config = dict(
    vocab_size=8192,
    positions='rope',
    attn_scale=0.125,
    parallel_block=False,
    init='uniform',
    init_mimetic=0.5,
    lr_mult_o=1.51,
    lr_head=0.00641,
    schedule='wsd',
    decay_shape='linear',
    doc_mask=True,
    dataset='wikipedia_en',
)
MLP neurons of a small language model. Each row is named by its layer, matrix (gate and up: input weights) and neuron, and shows model dimensions 80-207. Each number is 128 + 32 x the weight over its row's rms, rounded and kept within 0 to 255. Numbers have three digits each. A neuron's up and down rows have the sign that makes its largest values positive.
After each neuron's rows, "fires in" lists the words (lower case) most often at its 100 highest values on Wikipedia text that the model never trained on; "fires on" lists the tokens most often at its 100 highest values on Wikipedia text that the model never trained on. A number after a token or word is its count.

L2.gate89:117147116124073160062142100100113126136135131130088073120130153116137076146147176144089179135114134184111142109089145138034124144120153049168102107108177144129188095134104134101142114098070120101124111111130100147096104137095128065089147099150129143120088134176090115112160126144120157154137187093139086103148148133129102109135109140122143106195123148167074146137103123171107176089122
L2.up89:035172146102089137119146095117144100144128135136141070080147131201110166152121084095145099111122117166127133090086096131057135055144043165156145128126144121145131125149111153158085129142125036129097124161160104133112061115109131122155142123185164114076135127153121113147179125150100114198188111106137091127077108098180168097124088127082139152125143173109081175121116123103067207076101
fires in: "book" 22, "show" 12, "program" 10, "movie" 5, "website" 4, "movies" 4
fires on: " book" 24, " show" 12, " program" 10, " consider" 9, " movie" 9

L3.gate253:156130125179084068097136128178086153137102122081068130119138111171120085093136196172073112144158063138134126155134097131168092127157086102151134132169147135196107148170177132158118111088096141194137077151162109100048130104102136171122173095169205135151119117103152116149154169101091162174124117166122121166156165139114164144170104091079211124192140131070099111156115153168158125137111
L3.up253:132178091168050084135123095130127111096049110114153084159195112132100104145177161159051152117088125136096120114103151117134074116104088148133151127128101138152077116115142176129089094150161163105117174145173075095108118097155152172097161124110155113120112120134168140081136156145097163107183117101078133128074110148092131154118134033116127108148138143177137145141128090167119134118177
fires in: "of" 30, "directed" 11, "led" 11, "designed" 8, "launched" 7, "performed" 7
fires on: " of" 30, " directed" 11, " led" 11, " designed" 8, " launched" 7, " performed" 7

L5.gate295:118120079111166103161100141174088129140132130097113180129172070133129180132120086064145090161151116126115113172114114146185105132152161124106103107143122106110121151085138161122091126194096108147100044096151134125168176059084150101130122158131236141150128088084093181101094181124149090126122120187145115077193136103121133168124133127115155153091122158089159100168100112057152093118164
L5.up295:158114117147170107147135123119152136145126126193132156189112175106108119109136091135108138161100148086116111069174177160168192113142153103123142121111156164185211121082125132129118139075115072109130159093155109169095157081174163102121145194134157200176109146093092163173232158110125085122126137237183122084132116170134118091157094132136140126072092081114078157117095123153102109179081
fires in: "under" 38, "over" 17, "near" 7
fires on: " under" 50, " over" 26, " near" 7

L2.gate194:088128103132140150088108153111095133157088091150092164182135102154115120102111085128095156119150126098146186132118139150149125129159155117135096113195142167166098123099094177083125093113144185136102158153103098120135119173106089091113172107164130141116111160098180147124147108116120187118123121172166115128138157069092138122134116116084123154157171104117146092179126159190151119168082
L2.up194:127144111133107163155103138134085108168059112152111148142130105117084171118126059129115121118091081101137172136081086190166161184132110138105091087182131120138055176086143131153155112117159195089076108120088126107145131164077098166112158140096174127165113126127181135106102068130098190139097131159204110113115110116150147130189124042096186179136097101076099059158116207160157101145087
fires in: "main" 13, "local" 12, "central" 10, "different" 9, "prominent" 7, "regional" 5
fires on: " main" 16, " local" 14, " central" 11, " different" 10, " prominent" 9, " regional" 5

L3.gate78:222083129135139105143077095106096128171162204129125135205133127101137132136193173144112111167084109202096156137128080124055141056091151158142138114113119131168181131126106114144064143135138106174117156103141156160095073093157127126121100085078149080123084124126119089120078119113101115121165149143123134067104075122099038143157115136103141121083118064144015130113117158154141158150171
L3.up78:158103147101156115157122053114135121081150093137054158143180156165133098107120092136131060181115127158158116150126145102072140112123148203112145147107094148157129159124111116093111154139149150095070146184134111137124145147111150132132111106136184058105079096119137056088100119158121095123189076138086140098161125136153174087156123154116182107141145100176152150173175123114146078140090
fires in: "of" 73, "ottawa" 10
fires on: " of" 73, " Ot" 14, "uts" 4

L2.gate273:113117158148141154153100198140168112149069090136076156153127091125079131123080109091128094129113136126097101181112169167117134100182086181115102116156104166202072118134065168174087130173149164131102128142196117154129057130147151108060123131134134086139137165192150079069170099092066100141095103199155158159086121097094148083202152045173126151162163088159148187102099110129129111118157
L2.up273:109082088165143133107068143131123120130111086104086184093119153083109126110125163173177144168051158175104088127108132089116100160129177069122092125146112165181151105146065143106126127169134161087144224150158146080159077152105141182089148130130163157155086125151206110117074148086114115175108165059132134093094110139108121135188184122108103154178113098147161122135144165195168130122107
fires in: "northern" 17, "australian" 14, "local" 8, "southeast" 7, "western" 5, "traditional" 5
fires on: "ical" 22, "east" 15, " Australian" 14, " northern" 11, " local" 10, " Northern" 6

L9.gate237:111109177121131121157082174106100119108118138144115109170112162087186197120099107063112122132103153114133134155139103144151144079115105119144181138152110199142127082105106096088104123144118084119200114116147104114136113086159107162132114151102091127090130150111123199096108193112153158169152083199120160100121082122060140118176065136115166133090100137133153136100132067105132132155125
L9.up237:100083157144150200118063173154118136126111101143174143151136079122129156045112107153131106114063200152118100083175109125168151153146119114131161115208059126113167080138112115110159172156108180137143125117114125110099128110106147180149062086121142122063103120087112116117090144125129157141132128139127127069163140155064147128157122091132070127093116077090133179104091122118113137124148
fires in: "of" 32, "at" 19, "from" 7, "near" 7, "above" 6, "around" 6
fires on: " of" 32, " at" 18, " from" 7, " near" 7, " above" 6, " around" 6

L3.gate267:168201137134084092105155123145108137104120146192099098138115133167131201089064140149134140098122155146187126106131102064123147173142125136114171145087149208178051144189132169069158056140116169097080096078141153079109163152131101100085138093100182149072096135066160161131118125157129136114140156134151109120154159127131136104179098048100133140169095124077085100170162161160145183098169
L3.up267:125081159132102154115075111145059146178168118162162089134152105095132146127112173099115128088129107132109184146114097127134175119175113154142176114197140142056145099111103167123114140139113105112202083197092106076108103147149186147111139120067089163116165115106127087090162081119149133092124077179154103140118092160136162159125141143147158188075118132135158142102130159110145118124135
fires in: "part" 33, "support" 10, "member" 9, "independent" 4
fires on: " part" 33, " Part" 12, " support" 11, " Member" 9, " independent" 4

L7.gate187:141123083115107121141189099159142159143147112163181156129112073123120122168085071143095116148139102149124155142075156103169029077136050134132117121100120127132117116163078178123128155146081121121146136119170146109070158156097137196116137154079177104138162193099078144090173137112083083124143101156175098153153143076116116131125128111083140109112098173100139114116099134113108163161138
L7.up187:151109113132149075180168114150116089142145170157228138131103072140173061161062099133121116173113101111107134175110107091122071098145044118134131102086088127117121137167069125123132165131138113085129121159134156139126119145131142144125090130059203066105164181159132125108108123117151125148170092113202093104097056134161164118103138133135133148137114204130128134073112129137139145161144
fires in: "used" 25, "over" 24, "led" 7, "lyrics" 4, "art" 4, "designed" 4
fires on: " over" 29, " used" 25, " led" 7, " art" 5, " lyrics" 4, " designed" 4

L9.gate94:139159109107159161158079104096138108138108113154196164100089150161121187097117156133130122108054167136126137117110093182132167117089115137111149083140105136105150128141122177120100085182142112158133033183121099092114118112110167133120164125172056136115067149128151139125206177153189123092119102077154135137119143140145141154117123229139162112077144157113143138179115138043130153131081
L9.up94:121144109110185168157159157026149156108025129063132117115118131169094114156161158163139203096115126116105094117094132124155110135113077146156099058150183085138142113168173125093126126118091087140142124136122080114136139134164119158055143153147100134084115138107152139118143139129141111148040103132117136132127160116144109180124084132160109065104169111071111098134084083080152133119116
fires in: "to" 20, "that" 18, "they" 12, "which" 10, "who" 7, "both" 6
fires on: " that" 18, " to" 18, " which" 10, " who" 7, " They" 7

L6.gate306:166119144153102078046114156055122166158133140058079142097104154148133111185142116122144168111114164184159138132130158149118159094078133119092085117149127132124176072073201118141114101120114088125135089120145100147166149111154106128112132110112072167157107150150148167133188124100108121143158116115130061068130164133099071213127103135121127067108152111070153157177018138094138178084130
L6.up306:147106162141111097106118131119108116163124143102134132109094167115166137169188098088151114132142159109144106128138151164115101074150089163130104138141099141166176144082151106164100116119158090084086065101109089137178151115154126090107122119122074089103102190218051127131164100084120131101153102064100085109111123141115131140133160097160106123171070178158164197106137201128172219141205
fires in: "is" 53, "are" 37
fires on: " is" 54, " are" 38

L9.gate214:150114104147081073097092138164094149129129141137108073160192095140171087113083126194115188105121119109089124138141138070142115120127172104139047153170162139133082137117153096086125123067187100080086114128048116106128105064155115131180120088135133104073116165168184131190096080177145130090082197078075079134113103118116125143130122104125147111158135122159069127130123176141115108107149
L9.up214:137089067135149115095139099159119097106096116183171132177130126056087117125110117166066124107220162138099161082143139184100112128118159128103100083113131099100125130120087094148130133092116118101124156135153123092171158115105149217140174139115143116193098148169101131168105172110156176119135124151141140096081129094129100103139246141124144180109144145153149158094184081114075192114126
fires in: "its" 27, "first" 12, "was" 11, "been" 8, "earlier" 6
fires on: " its" 27, " first" 12, " was" 11, " been" 8, " earlier" 6

L6.gate206:223112163134149080078063089109137151170133103085160115135111157130134111107120132103153137150125159177161121103126136099128126095114116094105081125171134122112124114112156110176137079095055091118171086157123112108182151048153077094126141158151111088131127133121138181160126181067141139135080142135122084099123170106081143182168100129102149083121120080059101141166050122136125165123108
L6.up206:123127178135156127188044146133099069158107125088118083127093164106131102089160141091150157162160147128164140094132172157112087054181126148131106169127114151140131164124206130152139091109114117070150100102108095164151135044138126100170160121123104064050136156199118147139097128055162093103105124101108129108096129134165175160144133100154146105173102131111106149078128177119146206123183
fires in: "be" 24, "is" 19, "was" 19, "being" 16, "were" 10, "are" 7
fires on: " be" 28, " is" 19, " was" 19, " being" 16, " were" 10, " are" 7

L9.gate75:176145119114085080132149154097109155074115041130156155157096124092130122138162148091143130146147081088122137130144156118147176129098136127140100181101142137122096143089153118155107069144127166141161139150093160145099126135109100120167107071160155192158127174138131165094111170118089129048130125121113138140127147072095083153102113115094140122173118129189087134143197159153141082147121
L9.up75:139092132099101081140116166116134094095078124142088139154099119147111172129122091156121187155142072197178140150149078088120140150110124159071125110105107106165118188094130118195159155133105112118134154133162140143064144177106131099107102106127145122090172110136118225125128172112132059148119114112075176077100092138123102142118121093053143158088156120137113071087148090116156164119128
fires in: "of" 55, "for" 25
fires on: " of" 55, " for" 25

L3.gate13:175095108142114127143149109191136111164106146106151120170121113125133140105146204202187123157108087167072133106098141097142055115147111116158110125124155130179115144169184112175146119045111132159180065134135057143110128108134106146091170125112213113105136106168137168124075137142089175163118185112125157126119152078108166109119100073081098132200145159124168142180083119102138087142104
L3.up13:175111108091113053084185110147137134091127121127091146157083107166146124125105233145106142113119102176111080148127110089120109089128104153121123165115118107192123124186110136080131137113103126173170104136125097065145135146145129114129164123140190147110164163156198106111148108122147142136134152204105146105135151075138086141184129044106164118131179156129119116123150165083091118150125
fires in: "of" 59, "per" 11, "perfect" 6
fires on: " of" 59, " per" 22, " Hal" 4

L2.gate287:123122112185130144130158126086116114066087182116087181133114159130165109181128074115126168193146164106155134154115143127116083121118106155109095175149120149134145114125127199187076135092118064163087149159128056122096202121146088117124115099173116152143116145074148102171137165176120176074095163188122102089164093113151124181138120132163084157154119137162169136133141182097151131139147
L2.up287:100161142110086092125114118140145127162093177115118148134128102180158103083111179113168159132173145077095148154121219130110097100068124152108091157210174052138117179126213117173136106114121105101148127184041116183103165114146126127172127135141155169099156130121122144071181216121167127118139070103139164161138104128148108183163141163111084181149168109128137157068146113095143176106162
fires in: "became" 36, "don" 8, "donne" 8, "donovan" 6, "becomes" 5
fires on: " became" 36, " Don" 28, " becomes" 5, " Mari" 4, " Jo" 4, " Ste" 4

L6.gate114:180095143160107089120087099077106125115132131132153139103081105104112129135095137133138143095125124151155182142113123121124076132072109087110059124096110087070159088142151236108103103046146138129137097142063112157176067143131118128123162153112086115134109116189147117137177158108117121186160132085178117159071108109129077086143077197115122184150138153165099100128117145145055154076150
L6.up114:126120114103162153187145149191136152144049134096139181121097141142119093095151102166141145157108127109097076115117136194112138104115147141164165125187158105181119155134170068135111142101160147115138150084165160100106097080150113093127133097128142157108129081132129098131093179193184123131130136187095152112156145132131147090098168147129058124103144076129121143110096090144127079219152
fires in: "who" 47, "he" 28, "they" 20
fires on: " who" 47, " He" 29, " They" 11, " they" 9

L2.gate169:118132161154090141142135142144116153157133078133156096083171102098169115135189079193153135138166169115169152217182199111140160092105135135118100139159130105140113130084190179103165104042130117108087141142083149113088111146129100176113026109101088163170150088097049181101143109122148133092120127163174163102153190168133131123123042136058126135121130139105146115144115077149077138138099
L2.up169:104101116112134190148098115095091086127150104169123131115160080159224144106169149171129091124185136107149156145203164115097182089098130161105159130110139119142115163123190146106151101081087061119096146144125174085131099170168114175128068129138075152134151097139109127038141104143146159103161149125155184090148151200168128120169083124113123155148153088152127170128170082091092122058139
fires in: "don" 13, "history" 11, "donne" 8, "donovan" 7, "thomas" 6, "davis" 6
fires on: " Don" 32, " s" 15, " history" 11, " Thomas" 6, " Davis" 6, " Charles" 5

L5.gate314:174108099097057160074164090114143168121211123131139202112108170169109137198120066153123067103163125134135114128136174088180075087073110144134083157139116137138106142128135144176114085177062153152159142070128096108128145128153177164049103123105180123081131156116143124088123125095122153095146130110201095109138079080080073123136105119059150122145145135126119159160084149152133156107085
L5.up314:122155125089045147097195139106102126109149117090124161144115169162105110186115126151093082134176115132098132132199114068178066065054075121107158139097134146153071132171073144156160120182099127059130154114118092081156157092148162135080138127106161097099140141152174051123113100053076125112146127132183080107133101095160090117097139104151149118135096164146117143114160146094169156103092
fires in: "south" 26, "north" 18, "southeast" 10, "west" 8, "northeast" 7, "east" 6
fires on: " South" 24, " North" 13, " north" 9, " south" 7, " West" 7, " northeast" 6

L3.gate246:114120142069101115077165149123119128128158150106119103120151130178142096129147158072108181108135114117119116146142064115092067080080117101155145199118083174119084147118082116121148118161201192122178108096150167055110139108166122100127153102150137112101152162167143091133104202123083149098114182101147108149101159132176181105163140140123126144102071134147130123100135132141181145134146
L3.up246:133121118160124189110192139117141121212182162122180120079121095133078144088106143174089167125154146153141120143173135156136132173142103126133104105136103173111140127109098143148100164173106224116137110172087082124124111086114137129133145169118161124103138180140115126091089162190116161050170129112143087149055125134071112152104089175050104064114156130185191141167163122121074128140143
fires in: "three" 24, "five" 21, "two" 12, "six" 12, "four" 12, "seven" 9
fires on: " three" 17, " five" 16, " six" 12, " four" 12, " seven" 10

L5.gate102:182143167091127119086164127113127117144200161147110095117183119131075181132152126149065134093156130198104125156105111143122108128135159131053149120135186148139143122148130203144087112141096109126164111041101115128147158151125113141067126150085089172163205147061158103157160090125123118140123082138152069116141142100170121154100107146115194118149117142121228125096123147127118106108103
L5.up102:090117149167128110150121115140168141123105087214144136147124106163164125043082117107077111082094152179169139118085136091131118186131131155152129106171136090107074160115129091147168103113115104090125143176071147175159102110190160085069178131121087170181133168064124156066149102064103108151108156105200080100112116126091093097099108127122127162092094105081115124068175118105166154136148
fires in: "member" 46, "part" 19, "manager" 5, "runner" 4
fires on: " member" 38, " part" 23, " Member" 8, " manager" 4

L3.gate28:104110143106166135152174121148113133083130119062119147083126157169148151129104054093137120097134042090129134158100154179154097103134134120123067157195108139150138143122148125125107150088157154148139102096113140112159143048193137155159123132068167161160169135118153044175075188163175135107127160182141131160181173123115127162075089100115103100090156059133073138138094109127093100142155
L3.up28:118088100192098153110100128148188156146133132140130130119203099105135113111099167175040125133095101117088078138118108143079116169172109126144155133156127090163130065079087130115100200124120085100129106153102096164144066140132145173160152129109138206117097122113138115144144050169173095114125115131089099166142143113112140172122115175117084123105161135202097114094124109116077134165115
fires in: "there" 49, "before" 4, "to" 4
fires on: " there" 38, " There" 13, "To" 10, " Z" 7, " To" 7

L3.gate24:161089092129118158113161162122105139091150124138132153123143158143100096121146167165133123096144092151092148119146135114159070040112131125190120099159130080184146150132117204116064108065110146108108145175096112082138096191206114104136155145153081100168125146151133144169110136110112152100132088096080120172100147169106129056110133144178148047129103084155112173138117042131121132114137
L3.up24:178103091136155123021051139116095145087143097192109182126160132146121117124138167114142149154143138089120098124140151169138139099131087167118130130140091131175128109152082151102052112086099151105110157141116054094162070152135113154112181125161134116202113089115107160205166146108137119162102105125102112145122140131140139129130125160191170058126130077135170064087208062174062103138113
fires in: "of" 31, "bronze" 11, "alpha" 6, "silver" 5, "x" 4, "chair" 4
fires on: " of" 31, " bronze" 11, "cha" 11, "pha" 7, " Whe" 6, " silver" 5

L9.gate12:147131144102067170101156106127154148130140182158145056098130167150084146130161177171131185119106105116110104141092128087138152128133186192156142114190144209112165133155146104116105106188060095129155124097124128133065193125170127168170120098124124133113156079119099156153115149128178128106210147146133113116104127109155137195126091110110148167073135113104101148174057171123117130115159
L9.up12:093139123141124118098172133152118139081112097114140116122105108136119171132150132062113054083089147082130174187132103139132124091109112105078134145167136118184141192094164093112152096112126157131099124039104173127103167115114117159096081119122136190135152146189071162168162188164157130123091092183116155152155133114165097113121127062106132197126088152097077173135085137155140111114110
fires in: "the" 85, "a" 4
fires on: " the" 84, " a" 4

L3.gate315:143067119142127123123149134157131102121179128111145147098130167135098124135136149157153195142125113154154131159118102212150107148117110058130117131171130115130085193083154097102074158173114105128202046095090061164132144082118106074124154123149161105160129168133100154143144121168173128132111117183114161100160202092107086176109084103121076126130133172077169096152125134085096114099117
L3.up315:083132138126090162145114149149107148173114086172149130127171141123087115082100089174159086037140128112102147085136119147121134135084166088168150142095129133167127154128127200144099142177081125117133098074125094109198130150148144089098150125126111093142091150118115161115146131188124131114110200171120154123172143130086140125155174073140095170155099090135188161132140087106090113156136
fires in: "one" 19, "any" 18, "per" 11, "every" 8, "perfect" 6
fires on: " per" 22, " any" 21, " one" 20, " every" 8, " Will" 8, " kn" 8

L2.gate66:120130135098157158144119111112130094110170174176108080176135126089098124156169084128120154102116144130094125074095121140137125104107081082116126144116129098156149141082083167025079146161161096163171183108109186135126104051174180085234104095130112121126107094117111091148142144116147198116176133113096118182089120114153163083146139118205115087167129123157129131095137094143151118066174
L2.up66:144096175111157141093167095096160206162129105116139163163162132099120146142181070153087099134143105135126112101145133116099109120160090185154103151098144105165090152110116153097111162155143103197145113127098156191102116069113144097183112112118087099126093090040138166133166161110118143110162108122087083177191130094041142176061143150111162141174184138083105135159130133127182136152151
fires in: "i" 26, "y" 7, "zach" 7, "yoichi" 5, "sfi" 4, "inchi" 4
fires on: "I" 52, " Y" 20, " I" 15, " Z" 8, "Z" 4

L9.gate53:156090097107148193115133076146165163169186108141109133110156073134116103175158147149169166104105108117054101125153103124120152136112122132155098112116148119156098160151173148101166155180162115098135146132075178145124101154076069068184091130120160174144126090121144099091159103131101188167111157120161089165140119089115095174102125117129120066102149153112127057093191136030136140137141
L9.up53:148115159139141118122140204105091131174112115115045075118135180108136173133112107145183077123097059085155177115159125121102071150143096097092106124099151070119103106119177109113127215112146134109105164164163142110094092102130148037133097106116094120093120161143131125121133146105136188135091066111154135144164156153087101154114139137131156151143164165130134084108177154119105173150160
fires in: "may" 12, "march" 11, "january" 8, "april" 8, "june" 7, "december" 7
fires on: " May" 13, " March" 11, " January" 8, " April" 8, " June" 7, " December" 7

L2.gate72:108112157147123111126122193058148132179150123142114210209103128126116123124129048081142109160117095104184115076187143119162130121077084089126121114164126159139104163088120120140101130089117155127105166153140079096131132138133181109093140102067162128088096154171143140152148111139108164179134137157119086118111142128148118077207158107096119162142175123160120099131170074153124041133149
L2.up72:082151094089086144114118090123183124132128091173179117111085112140127108133145144117083098138087117124131135170111107158096044113113121059139152110146092082149095099094102091127147089103106164106142240090105217126076145124135097141151139108115144170136120101124142140068077119105155211132100111105178159079118122109143131199171105110129102087103151125155152166105119160112111140090188
fires in: "northern" 21, "western" 14, "eastern" 9, "southern" 6
fires on: " Northern" 13, " Western" 13, " northern" 8, " Eastern" 8, " Ni" 8

L2.gate100:209138125150182103152107123110064116125123164085135165150127089112128156118132160155137159101148159142159128116090159159136105160124136142116141146148073116104117155118180237113163149113139120043164059121098167109105083170080106081145180146068120104098121173137123135090104108166081120124111176114100106174085159094122139157123162138124086143096129133146091075116149100152172147100144
L2.up100:170144128145180091102136120132160174080094103121146149079121125087133126112166093183159156109154104191134126100077156092121103112167168061117096147157126116139087148125152204124102093109158107118087077090119130103164123156163114108109167182106084129081145101115126144158168100139074107137125091132087126121108179113115101198155133099107165140181063119077105113184180107125138128142118
fires in: "some" 25, "any" 18, "member" 7, "one" 6, "those" 4
fires on: " some" 27, " any" 20, "anc" 7, " member" 7, " one" 6

L2.gate58:194104132099141099090150141140158151138163095121087166155124135145105136102129169090143138104160142139167085079098176144095131133051174174193155123136117146090083112107165192098109130131128134144159147093081153143194088145135104110116189159104126143107143138140139102119110153150115196120101176136133084101099114086140104128170188126051077163075143107107139114123179168092147115138154
L2.up58:145149129147174064195169099158112152125148132103149114159149128149135123100150153098120188137147193109109084075145111163099091153108080185173102161107154147107082147110153142181089082123116110164185079138139193175178106168128077110126167148082127111140134160119129162033076172090120166131154123103143105126096169145117138141127130147094125130064148107137144138144164145092174146153118
fires in: "four" 17, "three" 11, "six" 9, "several" 8, "seven" 8
fires on: " four" 18, " ten" 12, " three" 11, " six" 10, " seven" 9, " several" 8

L7.gate121:139146110087171158095102110080172163180110100110096140079064158130094110145155159086169172151107181123161108113164157078124128162188144150164093118070154135152117100134135198103114084118074165137148101158162173148142123129120105173132127107116097147132124099112117094078166173170122115126133172124139130126168158105108092193153078112099123078138120126134100145149077135124149110138139
L7.up121:131160086093180158097103083059141085165176158097115187150102156149101087164111145113125142140100163162142120140124166101108129102137140157149107104100167130128130111129125157138131151087111122136166191085114215129168103136144123116156116156093132143143232108158084097121152125117147123067078188133157113180108181081137055117061116160152147137107132169148100145132131090104131081135106
fires in: "year" 24, "party" 15, "state" 10, "government" 8, "season" 4, "national" 4
fires on: " year" 23, " Party" 15, " state" 6, " season" 5, " government" 5

L3.gate174:109178124109115133142100126120125144109113101114183142070114019139125156142105130124100151097081112182109167168181173068147140149190138108143092130123078168074118151099112123098182104191072160160113106142117120134142101154104139118158120103190108099068125110122173148134090102209146139115135171088120145136150060145100055155127155074113122171115158147136068186144120144098150107162115
L3.up174:154230143034128111120108144123139127084122124088147079069136091128101157151124153124129165130104109134102155151150094106125089139184133119105100145111111109101141156114089085061158164170157101119171162126124200108120147176166122114115118144169087089120148101138164148064114113112087206102068185087143155093118083113164092180156124099214096134094093156053104139129128090124182152137151
fires in: "college" 34, "university" 26, "government" 6, "board" 6, "party" 4
fires on: " College" 38, " University" 26, " Government" 6, " Board" 6, " Party" 4, " Ra" 4

L3.gate118:175130079092165165121120141159120139166133110111114156160174178123117160067134166117140090106144173105164151095081145083094130131165072181167103107198114167146099102103052064132108099106103111148115161130118092160101173079136099182055126138166164056147074110165146147142102088163106141089156149125095160115086111172115088114141120130083063153102100099151095152158073083132168103141120
L3.up118:063142187125109113117128174143120129077068094113146164128166141131132159035160097148112133127132120137126088126117108088152162075139076205139146158168129096078107197088083072109116184113114160128101139139117160167096116166128181140130116108071135100092146204114129082140165146125118169159144138143094129174083087161127131053154164110119090117079110098114116164094187141141134105129072
fires in: "of" 100
fires on: " of" 100

L7.gate230:181136116107125134109155108173112156147168107100099129078118152128120148123150153141193141135098150153206123145125186165184103157104148092100147128111126124169129082176141126122063146146153148124113149109153116096148175137180097143101190192098124180081137123077104116089161115159121134112170154149095139205182119143107070125136109091063093120086176144079083147186117136170162098162150
L7.up230:114140154135133129150143137143125090113115168057165072072090107147150114120108163140154128062102130108179126161113161133134127189093155124131159080142134099155122111136137095199120066134106123105108169106152130113188175131197154095151187166041160150089129115118149183132169142154138160087098140114152126150113074143120126122098105125114082170124188115194078154190161129150169130131131
fires in: "there" 33, "mexico" 9, "spain" 7, "agua" 5
fires on: " there" 15, " There" 13, " Mexico" 9, "There" 8, " Spain" 7, " Agu" 7

L9.gate223:113117177057116081151144135088071158142101132126181124076129164122118069139133130107175140112161146173150124123116172115088194139144101109100143170151105134173096161108203090125111125202138130198087105125170115136106175120052096141127064107128133129024131089126108182115097161138193076106152130148091155157130145162145106156122142137120192089113138108146120167157110089139155153145153
L9.up223:126154136078117157169150145149132190137106083139065083152080121154082135074119106117141166133158125132140112137118193136143143083129145141098125129080185117170182147112151105125136117137149092107111140149139085117127122115144128140099105045080160157167103121196105152101102139122103106121169123126090107140096121076151048135154125145167117093116147079105202182145108120117183128136165
fires in: "and" 36, "a" 13, "s" 12, "to" 4
fires on: " and" 36, "s" 21, " a" 13, "ing" 12, "cing" 5, " to" 4

L2.gate18:185143112130174075132154206079147116132093128182126131136134134099111102104096129121120169122108194074164211142134165144150086113085106044131086128164116129173137086156090176156101099137097108144126164175129115133133138111123105121102107114168111112113139167050141146157156135129175159109148090150173124099142156120102123105158126162109157156143144120123193116147101109144134111164157
L2.up18:147089171198095123145154066096099132117178133154083108125094174111083141130104159092131107107111089121147094132108093101193083154155094072136114125151141162170110083139064183139137070158080177116136112130103142117125116122203145150115162093112156164082092114161136116147150050132102108133152206173129089157113103105145104147081092074135170170145096109103151113106124041111125139147160
fires in: "within" 24, "north" 15, "south" 14, "west" 13, "east" 10, "northeast" 7
fires on: " within" 24, " west" 15, " north" 15, " south" 14, " east" 12, " northeast" 8

L9.gate6:077165104130125173100138199170119131130085117161123078148131164128165154141125118153150155113158120114143152052127071070192164167134109115083147142112132147156080102149170096060113188176092128129103100212110124080117136102055107132105138119133204156103093129110155093120205122138129147144100075118185134137136126096109127141111097164079176166133144129096085149125071183127126154089158
L9.up6:123135108110122174113119197085076113149124146154141100154068085151113151094150163146175116100125041148090123140166134124146152045135094178079177114153132120118105136158133114103158127142104156124126089141147168131163126064111084086136115117108165153077102086157076146111134140148125158144154162113057062151107152048076117108113161142096099165101142188086146177134166145108186083112116
fires in: "a" 79, "ajax" 4
fires on: "A" 45, " A" 29, " a" 12, "a" 10

L2.gate317:163167110084049087120161110135109122061126090131129112109133117171140111162161098067137152157135105129145161144171072137094123095156121077131163041171129102101146144208105124057178136082067096101120150090113169057174097061165110116141124127119174060135139073154109062088177115141136140105115107175107083097127164094182072095091095136141151089107176159174162118123136116131117134155164
L2.up317:129163126213116093123127160124146154115174044124133148182101099170103135130152086124185100208137086126114152102116132070101117082160189080105105115143138141132171163131160144108173128073124119106117118092133184088131125175154139152148154096124123122137152112153107131108165182182164144125104160092121096106154143135162108171111146180146146098151129077103167128140141122144146143086115
fires in: "st" 24, "gold" 19, "rock" 7, "silver" 7, "art" 6, "rockpile" 4
fires on: " St" 34, " Rock" 13, " art" 13, " gold" 10, " Gold" 9, " silver" 8

L2.gate241:080107148118092115108117125159105148148116106102110159118107078168122170129135158125071081041150102077091117132140139152140118108183141178119082086127158123156048148142164156123131140132161120163191121106175089130128104062090123128064102102195146130119093169051188204094161148203164199113112092138137102142175129170122143165052153134068123123109188111110165163139113140153088128120104
L2.up241:144118118115115131131085107136142129133125108142083164090093111159154134167134175061068104114156067098112142183084123174125179138132170102073074083104096147094126098123167150125134145084147112116157169128137134076123154097126130079074093099115142101126104171093123143150161140158186188155139126113142136191128073186196131116062156117132121092092195152142197142140066124158053091128113
fires in: "chief" 13, "san" 12, "general" 9, "assistant" 7, "supreme" 6, "guren" 5
fires on: " San" 16, " Chief" 13, " Gu" 9, " General" 6, " Supreme" 6

L3.gate255:163106128166119121090137078162157099147175147099128154094084181145087148125137178085122125118171160113142178125109112172199099077095103090099134093164074113168169111116104146059095122140043101158147172109127119105140099102138129103088121211166189134210184109100155102112185141114120110118136139112164083095135089111124130134156108147141118143107135117123209079113078128146060143138094
L3.up255:103061081131090116126103089131089108094120148150141114144136152124094165113136176112152161105166158124100224144162081095156093090105118088169125143167105099166157097118127155104139078102088133123126100129110123000147108144124136148126110216125155142165183135133121102147159120151128118145102165122098140112109138124095113128139131114147159100086110087157185137090096112146168150096123
fires in: "silver" 15, "bronze" 11, "blues" 7, "black" 6, "yellow" 6, "stone" 6
fires on: " blue" 13, " bronze" 11, " black" 10, " silver" 10, " yellow" 7